MLP neurons of a small language model. Each row is named by its layer, matrix (gate and up: input weights; down: output weights) and neuron, and shows model dimensions 176-239. Each number is 128 + 24 x the weight over its row's rms, rounded and kept within 0 to 255. A neuron's up and down rows have the sign that makes its largest values positive.
After each neuron's rows, "fires on" lists the tokens most often at its 100 highest values on Wikipedia text that the model never trained on; "fires before" lists the tokens most often just after its 100 highest values on Wikipedia text that the model never trained on.

L8.gate720 [145 127  85 158 149 148 114 120 148 165 160 140 157  98 156  96 140 118 110 107 149 139 138 112 161 139 131 143  95 131 132 159 138 115  89  91 113 152 122 156 109 144 126 164 143 128  56 123 110 189 116 137 103 118 147 116 148 102 156 141 124 138 132 107]
L8.up720 [ 92 170 116 150 156 123 118  96  80 163 127  86 119 100 125 123 123 139 125 130 135 142 180 114 118 155 138 134 145 120 137 143 128 147 131  91 102 121 117 136 108 138 136 158 135 136 129  87 115 124 122 146  95 147 166 140  86 140 153 113 114 147 134 136]
L8.down720 [ 97 135 151 111 153 106 103 136 156 111 139 138 159 102 138 157 114 139 131 106 103 116 139  94 130 146 148 167 153 121 113 109 107 103 118 143 135 133 127 129 102 145 142 142 109 144 171  95 140 127 114 137 115 111 131 177  89  97 160 120 159 112 124 111]
fires on: "t", "et", "er", "d", "en", "ap"
fires before: "ing", "ed", "er", "s"

L5.gate1200 [161  87 149 169 112 136 137 167 115 150 115 125 142 154 125 146 116 135 175 163 134 109 153 118 128 126 124 126 129 107 112 162 115 124 131 112 173 151 127 137 125 141 115 117 125 128 104 156  92 123 136 139 142 132 114 149 134 132 153  92 130 133 170  88]
L5.up1200 [129 134 141 132 126 114 162 130 107 122 156 137 126 106 109 146 126 116 142 171 132  98  89 129 163 100 180 123 110 100 105 161 167 137 126 106 137 126 135 113 137 135 112 138 147  91 122 146 155  90 148 107 122 123  92 145 105 148 127 127 138 117 134 149]
L5.down1200 [149 135 108 146 134  79 129 151 110 106 119 131 140 148 137 141 124 112 104 147 104  75  99 134 118 121 131 107 118 149 109 144  97 126 129 116 134 146  90 119  97  88  92 146 154 135 122 112 131 130 145 164 139 102 164 194 131 126 156 108  96 151 118 140]
fires on: "p", "t", ":", "-"
fires before: "ur", "res", "ort", "l", " M", "ire"

L4.gate1212 [123 120 113 183 162 104 136 126 131 154 141 125 129 140 106 125 137 116  86 105 123 109 140 134 124 109 114 134 123 119 136 126 103 115 131 119 121 144 127 105 163 142 100 173 152 158  80 108 137 131  90 155  92 137 153 116 121 119 159 178  91  94 109 121]
L4.up1212 [125 138 164 132 140  79 174 139 137 110 148 146 138 130 117 142 145 109 123 148 120 113 146 141 114 100 144 149  77 147 153 136 136 142  99 151  94 123 167 148 137 119 127 153 137 144 113 107 146 151 116 149 156 145 122 145 154 123 119 173 103 132 130 131]
L4.down1212 [ 64 151 111 134 147 103 162 121 121 129 134 115 134 153 129 139 191 148  99 107 145 168 138 131 116 106  94 123 125  97 143 138 144 121 121 126  99 149 134  95 184  89 128 126 141 124 102 128 169 121 144 131 129 120 157 178 188 162 188 219 103 129  89 114]
fires on: " at", "t"
fires before: " the", "t", "om", "l", " le"

L4.gate405 [135 128  81 169 136 116 104 174 111 150 149  82  97 150 110 125 118 153 125 118  84 123 114 120 140 109 201 119  96 158 156 148 131 126 132 116 101 127 107 149 177 129  84 175 138 127 114 126 122 188 147 128 164 139 103 118 143 144 140 153 111 151 146 142]
L4.up405 [139 147 111 116 110 170 117  94 126  99 139 120 138 135  96 143 116 141 159 125 105 126 110 131 123  69 129 129 169 142 166  89 129 113 123 123 127  84 164 152 154 104  88  85 138  90 162 124 147 109 128 119 142 104 117 128 150 148  79 137 104  74  94 154]
L4.down405 [103 139  97 138  72 128 100 141 139  85 157  81 122 130 128 190 146 141 137 159 120 108 142 109 118 162 130  94 149 137  99 134 100 113 108  92 144 125  77 173 123 122 180 139 121 154 149 142 143 110 117  75 145 129 121 127 129 130 160 145 138 129 129 126]
fires on: "ig", "w", "g", "ire"
fires before: "n", "in", "re", "a", "ion"

L9.gate84 [113 174 141 151 121 132  90 149 135 148 134 135 117  96 152 103 100 150  92 138 150 121 141 130 117 164 134  95 109 112 134 176 135 132 129 130  86 108 125 157 115 145 117 104 117 142 109 129 110 132 112 123 129 157 173  89 138  96 137 124 166 115 131 124]
L9.up84 [146 159 119 163  93 139 153 119 128 106 139 118 105 142 107 121 114 118 121 130 144 162 168 162 143 140 172 150 168 158 127 126 175 175 104 119 120 145 139 117  99 144 118 105 143 161 105 141 120 186 102 131 154 132 134 131 144 152 169 137 148 141 130 132]
L9.down84 [113 142 145 119 133 123 122 142 169 140 108 154 113 138 166 109 132 138  97 132 137 139 110 117 158 109 115 112 144  88 147 119 127 135 150 119 123 120  68  98 123 118 122 154 147 166  86 108 135 106 131 124 113 128 209 203 105  85 156 146 108 148 109 165]
fires on: "d", "ow", "ad", "ay", "ak"
fires before: "ing", "er", "ers", "s"

L4.gate402 [ 79 132 115 136 109 110 110  94 151 157 182 145  79 104  85 175 131 148 164 157 141 109 128 151 109 157 114 103  84 137 103 116 114 130 146 124 167 180 136 126 131 119 110 136 148 147 156 142 118 114  90 119  88  97 106 144 139 152 163 108 151 147 156 116]
L4.up402 [103 133  99 125 144  90 133 121 147 117 160 145 129 136 113 116 164 151 161 146 165 144 130 140 102 133 127  90 126 157 142 120 144 155 152 133 123 164 118 115 120 142 145 120 153 149 149  93 175 185 112 126 145  75 155  91 100 144 156 149 153 121 156 109]
L4.down402 [145 113 106 109 121 141 114 158 143 142 132 119 143 100  92 129 137 150 140  77 158 117 140 108 168 141 152  95 124 143 153 139 152 147 144 120 114  98 101  86 120 116 129 129 116 168 113 165 133 130 125 126 104 134  80 156  94  90 163 166 104 101 161 120]
fires on: "if", "f", "w", "l", "n"
fires before: "i", "ed", "er", "ork", "ing"

L4.gate492 [150 138 125 155 159 123 152 157 102 109  80 112 122 180 145 116  99 131 109 101 161 121 125 118 134 136 106 136 139 129 148 131 146 149 121 130 116 146 123 115 162 110 143 144 140 126 142  59 128 104 170 118 148  81 134 145 153 138 118 109 155 109 106 136]
L4.up492 [161 141 149 151 148 165  99 162  84 116  86  95  99 122 168 118 147 158  98 111 143 138 128 117 124 136 114 115 131 138  90 111 178 105 138 121 126 131  96 120 149 138 114 122 142  81 150 109 161 118 130 134 115 111 122 131 134 138 146 132 133  76 100 132]
L4.down492 [142 153 109  87 191 124 127 145 126 105 124 137 131 146  97 119 150 140 135  86 171 120 187 125 136 139  94 199 131 142 148 157 114 130 149 105 149  96 109 104 125 128 149 125 138 147 178 154 146 162 143 111 130  93 142 192 153 125 139 169 119 160 114 108]
fires on: "is", "or", "as", "en", "ric"
fires before: "ter", "ld", "on", "he", "ed", "s"

L9.gate1200 [127 136 126 146 182 128 133 148 111 133 118 102 127 112 155  81 118 109 126 135 127 106 126 143 175 114 167 103 173 131 125 151 156 113 111 136 181 125 131 135 103 188 117 189 136 147 107 149 131 111 133 146 131 127 117  84 109 113 114 110 100 109 132  90]
L9.up1200 [140  74  96 115 158 139 154 121 129 146  87 127 126  94 137 102 113 145 137  90  89 149 195 164 148 147 157  94 130 112 138 137 113 123 122 153 170 166 145  85  75 114 157 151 172 158 145 109 112 118 136 172 159 151  85 112  99 123 115 145 115  93 116 146]
L9.down1200 [133 100 168 174 160 152 142 130 178  98 159 139 129 118 119 122 115 181 118  95 134  79 152 114 138 150 154 107 121  95 100  79 123 130 131 119 106 119 130 165  98 158 142  93  97 118 115 133 139 132 133 159 138 130 140 105  80  96 112 133 145 145 113 129]
fires on: "ow", "en", "n", "ing", "er", "y"
fires before: "ing", "ed", "p"

L8.gate505 [139  98  97 132 112 105 100  91 140 135 123 135 104 154 136 131 162 147 113 166  94 102 119 118 110  89  72  98 103 159 112 129 116 115 131 152  94 146 127 145 146  90 107 129 135 171 124 138 170 111  93 155 129 114 197 135 125 140 154 142 146 147  79 135]
L8.up505 [ 70 153  88 133 102 103 159 166 142 144 115 139  93 106 112  72 142  85 117 136 100 128 163 121  98 139 126 139 112 109 146 142 115 114 113 147 118 148 109 146 149  81 152 114 144 146 123 123 171 104 127 140 100 129 109 176 138  98 133 107  98 113 119 132]
L8.down505 [ 96 132 154 134 114 114 100 145 113 119 164 103 138 141 110 116 148 149 120 146 145 134 124 111 133 132 132 110 121 155 137 147 113 126 121 121  90 107 158 171 128 125 124 118 102  90 130 108 140 121 179 121 162 133 151 170 179 120 122 132 149 170 171  97]
fires on: " at", "il", " on"
fires before: " the", "m", "t", " a"

L9.gate1024 [133  98 133 105 121 147 167 128 167 133 133 131 123 164 128 103 152 151 103 145 124 123 110 121 118 124 107 149  80 146 144 136 152 124 153 131 141 125 139 122 119 122 149 101 160 119 103 164 119 110  95 111 122 122 165  99 148 182 167 127  98 125 137 123]
L9.up1024 [166 121 120 133 109 141 164 156  80 137 163 154 129 144 116 141 142 149 104 157 208 109 100 136  81 118 132 130  97 138 129 101 156 129 128 133 145 139 175 114 127 138  49 127  95 145 132 143 111 142 168 116 166 158  92 137 167 116 134 128 112 151 123 130]
L9.down1024 [166 124 130 141 101  82 127 123 151 109 145 127 105 141 140 104  87 139 105 133 146  87 167 135 129 102 113 129 122 151  94 205 151 121 117 136 124 154  99 145  73 149 117  75 136 161 143 147 148  77  75 112 142 124 109 164 158 140 126 125  86 138 157 139]
fires on: "p", "pp", "g"
fires before: "ort", "ro", "ear", "os", "l", "o"

L5.gate585 [136  84 115 175 170 173 144 138 153 148 118 138 174 120 113 125 111 138 101 120 133 135 129 149 130 120 101 113 179 176 160 137 111 115 142 157 150 111 120 150 174  68 151 166 142 106 146  88 145 128 176 115  72 113 126 122 179 110 147 115 138 102 100 149]
L5.up585 [ 91 121 123 146 185 154  79  96 110 135 181  92 152 160 150 148 125 158 156 113 118 115 100 120 115 137 116 111 151 153 168 118 144 118 137 145 104  77 109 154 151 118 126 135 101 110 135  94 133 158  96 140 128 113 122 136 129 117 158 111 138 120  94  97]
L5.down585 [104 157 104 142 151 124 114 152  81 139 136 152  90 144 111 129 117 117 126 148 142 118 174 123 119  94 154 139 141  96 133 164 134 129 165  66 133 102 113 119 133 161 149 148 107  98 120 112 143 140 138  96 134 141 193 152 147 118 150 120 136 130 140 117]
fires on: "os", "er", "en", "ro", "on", "as"
fires before: "ed", "v", "ing", "s", "ition"

L8.gate1012 [101 122  98 143 162 154  94 121 114 159 159 140 113 124 105 115 109 127 146  79 132 128  83 107 118 144 113 105 149 131 165 122 137 136 118 138 111 178  97  94 147  76 144 106 128 151 119 166 114 122 164 107  89 108  92 125 117 179  98 127  87  80 143 113]
L8.up1012 [130 139 112 139 124 163 127 148 131 129 114 148 100 100 145 105 124  78 152  89 124 174  91  89  87 114 131 116 149 128 168 109 168  98 140 151 104 152 130  89 141 116 150 123 140 160 101  81  83 132 104 120 142  98 122 117 118 162 127 110 102 129 137 121]
L8.down1012 [128 112  80 158 129 161 113 168 156 164 115 151 112 113 108 117  90 130 140 117 142 172 153  87 162 135 121  90 116 126 117 121 151 181 149 101 136 144 150  88 127 111 174 161 115 115 123 139 145 150 129 115 110  67 136 148 125 110  96 149 121  87 155 155]
fires on: "if", "l", "f", "ir", "up", "c"
fires before: "i", "ul", "ay", "ed", "ic"

L9.gate906 [101  48  87  87 111 138 117 105 146  78 100 115 131 101 163 108  98 137 153  95 119 144 109  72  85 119 134 110 115 139 139  83 165 105 131 127 131 126  72 125  99 168 146 137 157 121 127  97 137  77 155 131 141 146  89 129 106 113 119 114 113 143  97 116]
L9.up906 [100 106  97 145 118 159 124 168 150 123 171 103 142 137 143 132 123 163  85 163 163  96 162 113  98 128 103 159 118 145 183 110 111 173 165 125 114 147 160  89 138 113 151 144 141 142 105  71 105 126 150 111 112 141 112 147 106 165 140 115 108 103 129 122]
L9.down906 [ 99  93 126 144 134 159 143  87 148 113 155 132 114  99 123  89 125 104 128 186 155 155 126 119 119 160 151  94 141 157 107 136 114 133 146 125 143 108 104  81  88 105 159  89 114 102 120  85 142 138 127 131 154 103 109 178 101 139 101 120 109 139 114  82]
fires on: "v", "s", "c", "b", "iv"
fires before: "el", "i", "it", "ent", "ity", "ri"